config.yaml
init_std_down: 0.0232
warmup_steps: 111
schedule: "wsd"
decay_shape: "sqrt"
z_loss: 1e-05
MLP neurons of a small language model. Each row is named by its layer, matrix (down: output weights) and neuron, and shows model dimensions 341-511. Each number is 500 + 40 x the weight over its row's rms, rounded and kept within 0 to 999. Numbers have three digits each. A neuron's up and down rows have the sign that makes its largest values positive.
A block is one neuron, or neurons of one layer that tend to fire together. Before each block is what it responds to, as a language model described it from the Wikipedia text at the highest values.

Mid-number separators. Separators inside or between numbers in tables and statistics, mostly decimal points (18.0%, 89.5°, £2.75m), also pipes, semicolons, dashes.
L10.down1145:559423461441461509502494489517433472513477485589506536428488498475548454534536508496438555467497536561492480560505481488530474496544504499577516566455450401477538536421539550510622456587523547494453473542494551454458551478504429455517499525499531513517487529520532544524472482468524542521511518487563449541443494461477495506478432461531537484504413476504497521523525520475455528479522418522514450518474518497477525557471508515524572475549527502497522470557435510560430546486485504437441503568539549544453516519493

Repeated name completions. Final pieces of names already mentioned earlier, usually as verb objects in plot or biography text (She-ela, Kend-all, Mh-atre); occasionally a repeated common noun (habits, park).
L12.down11:547538515461548441494472533429602468557519544598444478477515537576464580489521419533530470496531429583470487445486500525507457507460509511546520489442473444446473550485469542576451484490536521449537513520494494467504568486517469532510543496418490532459477527494493547448452506470511475503488502654502485549467537535557540500528521526575502461471551465563487451490497443493512526485558547489495543501464490516598475518507555521510515513496494426488538516569499484530524507544527550509527510485483494397424506429520
L12.down65:516448502443483521546551544472467470506519454500545500461430501607524463475476484526464506524487518533530512533421469611462463496461544537468461485507490496553551456532469490462438572527523576456536509510492561454533457461474497522531541442512594503585447542399514532509483467433472532477510483538520515445526528519575543501549518547473552531471477497502559527516580414565592530526536478456448480523408433455501425471407521510495540530524466511528496475505518494501557521537477490547496514496431535502425495478444
L12.down189:488476450475560512528530564507480461567486486487486539494514465609524488503516482485499485508502426514464501465552408440505420553509544453579564491461560486493559474510509590475532490471479537473490436439498491501443496575477436445522544508480483457520418554473489519533511467493497459478521492447462573493503441476543453503495490545454549436486479500483497511494489500516478487488554539488596464511534535486540531490505461578490555440463494474523426541531533481473430465572428432507464564444434512494566458466434
L12.down205:503519454459516494508486553537520536511503492605488496508533447555465491508524489510532422510521478415508523520451489523511519491469550456488524525552517504495473556477480489571488572494527446448591533555500516464506502477512587479460454542426522538468462513435461500519539509509503490511486565520544448510491554570511546487477456531470453512535467506444516474492528510512513485564527453523550439521464465448442489517521513503447458551489531522433506455458380515473455487483537558477526414481491441517497530471523
L12.down417:519514542475530532513503503546519485492511554514533534514502468501566456493527545510522539559485640453552427534527440599553437524571486567517480538469450469529492521451567533512491490430491446497495491453532465541490511490614502488494472512534528469486548502542498485526505505468508551425524566469535572488493463462401493524452497493481464543475470484532536542522470520444473493476540503498498555522505513572532419499520563557537523519402490520485568516504523504572480518490485493588518560472493554482481576429562
L12.down498:477512439503450503522490507460520498541492466472447509479509506503536415493399453476508452534541546468519508478482469453560463523517505503500494437556570514602570460495543555538456508460515448495496482483505465460479537467417500539440471428469545469501531545401591475539434530483472454372552545568530502509487502522515520470441402506515490512455515520489530468549497495476448483380452565534520500471541544524490519461499456477514450571467518482497462508530464462487490526480443514486464502459477424532470511471533
L12.down503:487495538535529535398485404485513507476501466507501588548521491456519489512476500513515468488470478536435467509432488482490511489512537469490520510480473590565500563457448524531507534512491559485489521449503538523525539507478507457517495423513534561463542496475562526493534436539505512580424548495537477520417441483475467472495468456481528534482482517524484477492474528514499568489512455512494526525526530500465534561512429559449488546487529521496446493477454499541504477533551477434488501492468474500471495583504
L12.down504:509534546461447471525467511529573566530511521544517418444487510470514552506530534496479548453444474443501455485540562399453493517453526442516553522445522558457496397516479514540512554562551494483496522475534502463499481489485488476442573483500588495426520541489501531447487487520540405532483419461501482537496592519461545490481447483455522550496479472513539527489512495558525441495492516513514512515491499542454492386535512575492531550441466471566515548509480474430481502574540462466470454568483475532535434503506
L12.down505:456480451460510533624513497516571506566516480561553482518527558413515512468515559462484488482546476496483547450428442489423521431489558545540450564477530532565467434533513482539483508423511497585488447566469522486516453464522540383517486486517536501517446501512494499504585518443480545513497506504493478523469552485531516451587508484516461496518496480462533610488454440465504485498468510441457462482532554466528525462522493582444432559524501462546537556490513476505481505464456437509505494476494531485494441465499
L12.down570:468539458489494509525449488491431508495487516434568560509577527498532467529573464480505517480489523522521523555517503597519449491452435483536453525570522430571497465477559497566445527515440495548489519504523537425509445469510494514506530449519565521533597462482543519479491507525533517446580471457454473486417449529527491441440468524420513516450468466499440546460538514500480474432550505523551478453513427515527483461491526548548567492484538550457475415510590470464547536449533534537525474515495524547434500558504
L12.down779:537521512490426515506453454524491551452542463537530485417506573508502495472476455510472445478501598528492425546538471480534547538552521475573563491479488452493504417578527508520483564360472509474483470488485507454530551471499449477514479461489538462447436471536516490485535440530452486449504461583513487548520501540461540506537489450436481519511585463464528481489509498496465504513439494422483549522501541511485573507548490436551481469465540528388484474444477418479553442507471434473427484488574525430506445528483
L12.down838:518501460543557552509492468519521546533576468523458537481444517413488494467514447468506499469524496541448542478492436581476447475486593473467530467491483522486440474500498534514494496517514489567473467493621522477534494483473575590512472507609519504466440518486523452525528464480513496463482498507545463471498467544466510468473476531507508518471509573482487485494478453519539539496508502596487506460485560488462412538517439441510470505446470511509508449554504462488487491464483533463493468448511548510518521511495
L12.down877:507506564540494474527482542481495564507460410502538393472577573573509528453498508486495503499534536563488442490531480578510520528508533568493507514486481516511499518530518482521520526505491465542518525528558497519531444530489514495484476571482534484502514468493489514491535568485490491481469520489502514534567481546567514477491560511560490489466432461526441551509517458509504432477484490576460557509531476511495510585466492490542545562524439485579520531505482531438503586548394512466520508422534519541489511439509
L12.down941:487455472478498486449580502429483469433542431369519516573505513491494538489416477488544541525460544531552537575526484508537501444526532535483414487469520427524512506517570431570483493546472491577477486428546518506476489560482508504557516482535471470546467527463484532519425452487452510381514560454525538490489506452504541527507491509471472514535486560490488484524546509531517519518543543515531479567556530445512487505443484572510454481462484506513506536556493456484507541533463494480464474437560527578526473561543
L12.down1137:530458533490521467511483463522437511536482589570483487510520558447524547506519458449464502525548422499537530521591486523529517417510480531524496536504512557504518519486509490484479445402470538503512530446495499522490433397462491515514545467479479543457560471443502474509473544516500512514506585587459511499523504499493443420410491483538477500502466541530503517520469506531478529517505467560590567514504528554454565480553417532509550543462509511469447550486524518518416462514478528465438502541491546475495545473539
L12.down1163:491490474563456569461574530517492535482534539395454519517535560548498429416429523516513446499513533480533449446503461610465544510464514528453492536443458525449496488546560513448492488485516482535518564520502447530514451462423473501498518601479444453569464477467517474403503508474450509487500577521515490505578477526533540481376488472498556491507509512414493528486539535484471515534581515463550562551549519414487494531476486467463468393481544517443528492521519494458470527488521495535506556491553522510511515521515

Measurement number digits. Digit chunks inside numbers giving quantities, often after a decimal point or leading digit and before units (3.33 m, 5000 m, 122.5 km); also dates, times, and quantity words (hundred, two, more).
L10.down756:479483515546466488541535570477492477504489520479470492472492477501458497526560488484482536452560535508492466600517480501480516471583514522500491576456452515538511434444573489503514493472506547449514549509431484489522430531467515524490447499393501460536504471508526605552476560535501546576511459515432529514542461474480562474449483418529494494552501454514482540526460529557573526462500496504507447493460444521456422531528498464393468510490490521531472464489512524493531499474434519521546449495445558542494503507508

Separators between stat numbers. Delimiters such as |, –, / ( and ; right after a number in sports stats, career tables and scores (e.g. "1 | 0", "10–2", "5 / (1)").
L8.down396:558519459510502497465543517526527529462480499539561525503488534543551539511448542530439458426489459515550493524502514543511485536445514501536449522455507468531518503510460496518533503505454573532498493556497452498458566488453514472532491484481553495575514523504526457522450573518490494518479436466457477482533584490415530483558453518487508501514471553450474521478560528535543478537488534492562502545461503543435485493482433519464421458504405517426491458547480446520522507492481466497435452534576500437513485519454
L8.down676:532517467516587503498509550503492522461519570489540496496529538526504518550447574507489543531492514504456515520485481453474528425486481481461425511525505542455523523519450473519486486531579501454549465508466476487539407568459441531451526519535482477481513455475535518545523521585557522477536549500448501500456491540591515496461532425478491478488486512510524486475447481555416584576488500551471507464447532474474499464486532577489560496559465533504439584487451460550493484505559448519518532470547500492480510478524
L8.down1027:431594497540482510482478507487512472433540446525519566453515510589529447498475559515505507520471476515533513559497561425501453549470476508447556457550488505528473481485444557560562430466498476535491524574519494502506524480391529478523514460422591458502473474425598531528464535513492517473448437452601585578429493457538531507452497492527475458496509520543475396480536516502505461512510489538552522526524453508548478504530444525445494506463512446509462557475515539511521487492523527516460509503502505482458578535506
L8.down1251:473493430532495545485424519444497483529505477546425554505475521494468512550497461435521585532576484543462488526534454561494566516535475517481468467431474522462522475499498514482657464604420523491480465473462474581580484470459525499526483469490513469530499577563486507522517520521482508476526551502492523480447576492497483487511471511513452547530579528423538518484481487493536533506498532491500522576540479462486546418501478506506512534575552509495454516454524576442462552498482582538548552491471499504460508510449

Named entity being acted on. Last token of a noun, name, or pronoun, often the object of a causative verb like let, make, or get, as in lets Kendall, made her, getting Satya.
L10.down1123:506472537476403514499500483453494433477582453434497456428500439454495445489496545510487424467492455471521470516485584508535561520458519573501493571503464453452512591520488477521475481462503491447465565459529607497474509497538483380459494473455464511522504476462513513475494500463487477431537510426533443549534492556533526474510492478484506480468474488489466503508468485577505549550519492457481461474505506479485526495497528567467543475568466483492524528499488436498420457460481510504450549461530524426405456537443

Numeric digits, especially clock times. Digit tokens in numbers, strongest for clock times after a colon (12:30, 5:30 am, 17:00), also decimals, dollar amounts and counts.
L12.down126:540536537574511508479506480483476483494532543580480519505470544557520500496550507440490499533574531449446519578532511561476525497439443637438461490505539468572537492504590402509483548517591482496512542474481556498468420422427501571433534522461495540422445466446546500561506508491501512514584549544462486536487439531528562568517566551422512553491483461509526565517473543446453504461464487515552485518479517452535489538460532489524474538460527564587539541513462517505538490531482524500474500516503517472528544509533
L12.down214:590482489475501491454474553474523562453488499449487551543439494499477522523546465518464456472566480424391486520487553516529477477444427488432444519569487531546511544548508533487467483548491521585508470509463503539524476430497511547452489451450489403485538463522474448468479502500526512486456479490546516494482535519402512508440582535493518494587483498543461515504515464400549483516477518555447518431497471485512515436514537535550517465517506489497506500532576499505537558556498459486515511583510491534464476528417
L12.down285:522462508477457481474533557481467502497519528468491494506495527535388510435434488558475513510487490568502457476560468524413518523536470454502495459531469490432538497500481503476589544514521454498453461531490459479345407549509498453513475526463512478544526569453470503452537503494493475455523464422521507440485438479500487452467550524464470489559531474541438499560475401438589456540471440505530520541526489535461481434485441487488490573457469428488527487547511547517497482502513431541517543582480516508464526514473
L12.down388:509545471487420517537432529467464497487505502485534498488465503494522473483496580506543457427531570526517380429417436484489485498435513508510541514525551435537512520544513539531529502499492473456451504463494476485494543442500408475549518546550523517547445554526489525547491492494537476489492479456537518489532468519530416422458528473445545441447505560452464537514519434495583514504488548508509483503497471453456456390536476535469467498546451519512528528554526556548438471543504472512437463509469472501547523512576
L12.down415:472497432486524548495561591490573473535537508492481483500435517484493486493446535462448504566500466521494534498530448212498509396548509477446455564490454515490459558449505499510462551442494511442473596454501523504501494513544503598455456489414435527561542463459440493510484511496491497584500456540442458442506522515491544459576524577533410538486471517472529511494478564534535476467473503508443544489462452535517478494508433481493465525512465465448496524498531472598492507522473516479520461547519508463453559497597
L12.down473:497472485493474478496480582447482524535492497520498497500502462448521443475483480522456516508498479457418557415536489472480438515526473482487512521419503559498515516506476456466447529549513470512510491528453489585443452513505529493531514513493522471496579489503462447499511487490497451491522530533518505563623463452549464478470520462431529541474558586511522489579487435451536473447480434523471466462461531506498474523464484476537530535480483517617516474494550460496544497542480450548468537491487560522487521509492
L12.down482:459528496494483455477455529502506428586511449484498516474485508480567553505547501515487525510463541519446534459494497361514481503533491425463547550472543488507481552455455549425513483483423513451529600470488472538428536477493465509472523525471473570569405497532437446475462547525461505568469487472543479541526451450507499474558526570495543570465501485471500504514525491464444471513484514499476497512501472456512515553556607481530459564501498522510520487457477509488504455487417490513463475530508538493447461526512
L12.down594:443559507478454473495400497533477447488414568461460485466517551507503508480480556542491499530479511414481534395537441430508520500526529464450461504550512415560429468496491521552459572460462545506444470490496472521488448507595458501557495489498443442499436510571534610515482468521549546477507423533503492489496466459486557575528567513537524440479461443557500527507496513453534481494512472519443493542543519473417478507484526523541496467517563523532504564519558477556596505527484478481441490483500508440512504515521
L12.down625:427510545501459473430425453527462482459504509440467543504506554532443461510560498422453585471511464540474456493551458623473514553526420447493515455529491542512472462496481460443542485496487530507564456517569472535545571517496494508553507533464459516485509508524588453514559483506506523419510551540511531454435490540498484526512475511453477530553510477532530505540517501550545585563522504465519472491524466513421548573510432532472553489470517515470531540528432548484508515479526494492453473516492523489485435558579
L12.down638:509541478555550571453471499505531555518544485516568469477611469520456607524489539469588549465499530517507521528436519487576550541537473485478422552488436573491540531528505517523500529429480496485531452508500438529477459463491517458454555488371489457419468532454521537479515534578479485536486497495480526472467501510467509507513449460448419473494530510477518428481478501462507528517476537464479527500541650463520497517460483494499442489550485480504534448519478493444499471482522544493491528460539412504521493492516
L12.down737:453480501494464440577501503460479510509437523518508433492517442513535554572551495503442507465516517530467525478517518445489447466478461508509552471444483536528557512534502484539561514478451482477438484475517485529559508545523483487546474503454527548522537476450532497517520515427517510453561548431584488455434548477450506515452412557413571532521597554517483463482496537518422515513519499503510491503462474454421515530447493474456542529484534547471487521531498528407498513464492426475477496548448459523540527507464
L12.down764:557522458512599514520447528472519500495470499499540528509519495504507459549541514530487553477542491472495502450490484261511560480469468469439578482488520484480528514570531456533477506496462594551430534511566483480581506463510486527521500504502527576560467495527502514434531532481513570447535519531492448446485511487450568495537517595591561525439537494505518482514476505551513462467493500487552494538473516531506602463438466489461538484524439530510495551439485562510517484472547549508450399592500489488459507461562
L12.down768:442516466472507535521456510559512465492578473518495414517499511534541461632539483428493437499473498482510476467518516453544566524490513432516465529504492477502486470530470536526515474470598511480483507517475509510548512529443488586476496478471559498557533495489607592522482557443520548507551547509500548489463516499423496521525502458469511451456537425535456479503559537450517514488377519475535565557459385492533495517492442481498491448408502559505492443572536518484463476466519491483539501404518499524514502543488
L12.down998:485496471511533474482526537569463472490482481471465567498486462474500491498520495528513484451503514577539452513500552431518573467567535552432456441503445483496516516513457483594533562539466512424487525554478525479544430519456471492417433497437433509409474463527484468513439573518583548538463515554515478454530524472454540532443527459532524502535477517507578481532510410528545454525551473540552518565492474515466468479520514445416506499504515575459450468476533475526480558564502496486585453520513518566503528528500
L12.down1080:495494474472474575517469542507527515518509518488530530490413500521509515483508484441536507527417569516513509435495510432491571528444500562496492475493545508515463425443402498522469509565461496488522572492472509572524505484500484475557479519516507510467584538491474359458499510515552456519492455523543497557524502444494508445537502499462438506542432477452508533498600488437511586522489517559512539478401502533475503426467571494550482519482437399463423481443588508505533426486540530471532452563521465467485499556503
L12.down1158:511521530471479450483460507436451479499467521586480557506423491488451533480456485477497527540500470469515440496455435511461495483447437448481474497459552438501496479495446532552490547598545515532519475530542472534579430563467516503560450584454549562502516516489586529529454461529491595409486417499522491506476531520509448447506517516478445493445511501452531447420549512518516540607438526450473515602466500442489471497486499402393461511436426490494456528461503586489462505434482485503479608507434582482475474509557

Score and number separators. Separators between two numbers in sports scores, stat tables and figures, such as the dash in 2–0, table pipes between counts, and decimal points like 144.5.
L12.down107:461511548463596519416506424465493500472509524410476405483443548482460425541472450535460518481485471471454492562509504425469489487510537515470434459492480467385559419505448496451583486588483556571550566508472450469521575477535453448528465528523572545434476530519493472545544441422509474581458490496552504447457536511543455515513452523532464550519460475593496533501548518511472447444489489542500441489495490480488440557455506526553549608533483460506581551446481483477515492504460504513434516457603433426529459506511
L12.down149:484498516490481493513468469516499570502528571444461530486476449445508559562475590416484460475512502513482449522508485496493457381518484496556527482542549503441452502422551481469573574526512489481499473547434487435548504460521480471504518453517588521551466500508524550513471485515568518467502536524556527543544516504458537497505453475455537463516566505453496501512435470487514520472513504434553469464499524468469486521524499523544510501465513489535532514463523492603514524451529495479498535444533568562460459446538
L12.down271:508462519481421464497561445435471506485529521483496533456516460552447469503486453451533456476482543554486475536430525482498509432523557516513557483495495540519508464480492439447460512507451437547428493479525557482514451498556453460550481493469505515478533455464473482471495537565533482568540543554583438530500482528476532503581489514462501514489603539454423430502474545562450472490481485415500596475486490548491474539548516433466535548498479531483486604519501550448447463484504505452471545515508435563493422506521
L12.down294:519468515503463555494436515498565505549552529490434517431496466517502396453420493614503469480436499539436483506422474371492443508441545500518543469483520500553443458510451512506506480492490524475490503541487491464433520419490589457523548544503486512533532518503504500437547550506557530551512527508465463486546541553494494523489513496445503462544540492514499582466512424493540478456520492543480518542502532498447492525473449566471502534538492499520472551502479509553491507479552524487538514488515475498495465491472
L12.down341:540498514492478440474451506538445540555452505531511489477500470497479571456511498502486511526444485480431479475448455309466540535510490476442525532475442568479516543553480495438587517528508517542464477466543474462508522453464509466475439503435499463525515515507465493512459477459461495611515566533528493541471525498547595533492467439477474488506547532511496479439539449358562494525505502524454552575506515429454464479492501498527537515473500481464481480492515491450510471464477528513443506489594465517523468532468
L12.down372:525489510532554513508587502502484466410448484499410632474483527456488502524463519459503552511532552464509517563556475394509463432485474542457523553436542511522495486469510473498552590522498521553438477516514437465509467482498432523421527517516547539493545582496465513514483564417510566662467530511417518509470491468559497521506490489513494534473489489527576453454523514470492470479494551542522468503528505543477502543487453544529487480534469439527549551516481562552473535432464526509471566474498482484434469510493
L12.down414:506450510466545470518527444514513525474561489535532492533525495453490479500505516494464433545542492443537490524522463514571504495526459508562454487501460513469503462486562505471463474526563573533458508549470566461454494528514523503490449484528576527572479439528520457488461547538477434624474505488553492556467475512537379550476560472548460493479465472520499464446542478482570503547524439564494535518463472565434478495512488481543474422463467518465499524549498574448420450458444455548468538594500511417547443514535
L12.down452:499522542549538484506475496480501472525557527541505502573526465441465492580522510458489495498501532527517485505498403495508467430478525465499475495504454479430586487526513469500472547501556534522527523546539499546494546414477463478478454487499501543532548497559530479527482525451489493422526525519530480538449497448493490523538458496518456502500497477557503555437450460460531606429560511486477567472457493536477534516503478492549583506459471449541506480479531479520451508393482569436484459503516474503567503492509
L12.down527:494490522449477510541471508518482465451522529560490455534480486555501495522505474497489467492468521490520509452527581589555533451542471478512507522430454501492458473450465471480541460451523506520522512498483537516455478455501503544413450505430539490493490497546580500504527527519454463440435511548515514507451485543485495519522485572455453560512507466455522489517474451481503484528558396465540569464515593497492505535504516577551485481472587479548546478497446486509425519514508479368519502494489511587480455448472
L12.down579:508514487428526550468523555561487435516435519498531562466499518545484474553499547467504538515532547509519533441474571384518502500478431446504408511561487493553492539489481524451490474505494452479533540457530524583468452481512423523559495576475436467490442465511564523511443460482561524454531537475474530579452518446553472553520540428531446455376463467516465499486524487470493451474518499524547469542478484517536485489478505484495569509472439518421501523581444502459511459521460504518422474536503562510560490520507
L12.down590:554439515508495541454513555471474576521476520414508487544500459488506509444498559490531489476452476499503513517467536374505486478430550500492530567477535489540545526462553478447527525498503504566542485511459468505476449452514509443614447510462559444545558524529480467433524544519524531511473507525482428501548438479525558597523513526488514502489541511550482507480547514450564451495502582498476545553584525490457472512494534490515490502433509514508572472567434433406459522412533491542450560504533496597550500412483
L12.down969:541431491446521482546474542513550523549527514461499503548453484455452414503506469519464534534457528444492477517451583419566474476452501454476490451481535404497498462523617437549527452445509517436455480508538454526455432480517534502478486489465461551541489533528536513481490442463474511571499519529482465510508488563489516510481511600501454529581511599534516550493531477428485523483510490516488537501515493570478476545546448533537471527554485475472473439507519447487453462447541506514466488490422473540507438545479
L12.down975:480460500551490474507499539481525518530549501487460527480472512503536490480583490548460503524411494580485571513507515272500499447507561538523479498486504519448509538451393465507442546462549522524522525553478483465500484516491471566503441426509460515518510510574510520550454529530460519564490457479479486458423481515575513488558464477553447506485494432434464481493564442538494550515489439542514491522495539504501571462519453499554596505536450518502430489513492489519568458483456449478494478479432558493461535436524
L12.down1005:467452496502499462553487507554486499451572551518498523456513549415539449492504558479479524518516513518487554480457464550499507485549540535431487473507578530473496485393567490508503462478386498468444467472452489464581441529453574478572466481470571484435516564476558503517520507554459480607466500435507510440498549495493519498511429542461479458419576478552508483513516518472512509509521512587462442533490455507449456471499544526487501559581503549499510505428523535514545502537520505463486519495474476501425496459472
L12.down1141:551546522475479549439447418496501486477506497488430479514474428547508463586498568580456501540425538494547461496521519517509508509492442493468450514458493444426564521484445530457478520510500558505436512485556441479428461458532477531570492506478519540419501453537512490549449489540506556544507525512517509522516560536506513508542429419495414489531478465480480466517529484438475555492436541502498458451474497441463503478502537517498497531495486517461484565434478543504544482551512496433564520455504503478493487416528
L12.down1172:429433525451549438491541517605455561534508541524505448391516498466484555449535442495416467517525510457496502439471499414564432473442520475536463534421551458502467544495509466453507436427475514543474516521408476499491461546456506544498451496477487470511399505476519561511539515545454527501492505472527500553511486507497545527518532449473531487434428423579482479512536457486542500523565495502512514525473503495585486514530471462485520511565467416507446480475398495464546594485497463578532523514439512531517559437463

Start of quantity numbers. The first digit or word of a number giving an amount, often after about, over, or £, such as about 45 miles, 33%, £24.75 million.
L8.down228:484504535532513522560519550529489469452541552419411600469521494528504417541480554477498529498499460526423431491450523493493507576543519477440518501473483483491500493458436540477395545522496496480511460464546514500487550499468507494497484517520512503556510472462485536469480536443545497503508564535515596501553542443522401466493510516559499521487540471528509544512456551466521465450511441527392487496552546566489535536507527496559428488584505455494450453580562505420496389584467540443471546473454492523389508528464
L8.down277:480477402483450570539482482509395463563556504448494496516460506493462451461465592480452477458562507542505527479436452462495558509500467511486485433518509513479495512364450519512528517502445504464498433511511500590479557467472489476566447472481410490563503532488487496460549533467454473572549443557552492514449447522517503465476484471476547515459535465464541536503583482569441536473457488499495473459449507468480481485508494517528533485514528519534535466442473538513462544471561458480446456627509541441480530544552
L8.down916:427470505505464515546472542487573390571528538518463466544486510432427475547484493480527579512487571464472550406464468446551473495499505555493491485479489493558488501464497499502457540480495485546527469499453446535487587459557500434433529533461446482447544440453459551524509554534546501539468453475502489480492546465474485444502423504514479468533523513542513542503492525524485473524496562561478504433524462532558440445466527480510486527484496534497466483513572526568522460453501523593537489508466494499479451486493
L8.down1185:509467455534577590537494488462541485442472504488504498589574514446522409481443524544489506483532443466425458470442476414455466523494512531495518437505471545486501542600506512602560505504522585453559565486439454482396497532427454505490484544439472500523424521558369542455455553499458525568450490500570498526487488570593453459483453468500473509479579498501484530496515480526541454492503543449426433457544485479516466494480524489455465502488497574554502458499465474465528481613478521485487522535509427492473555534487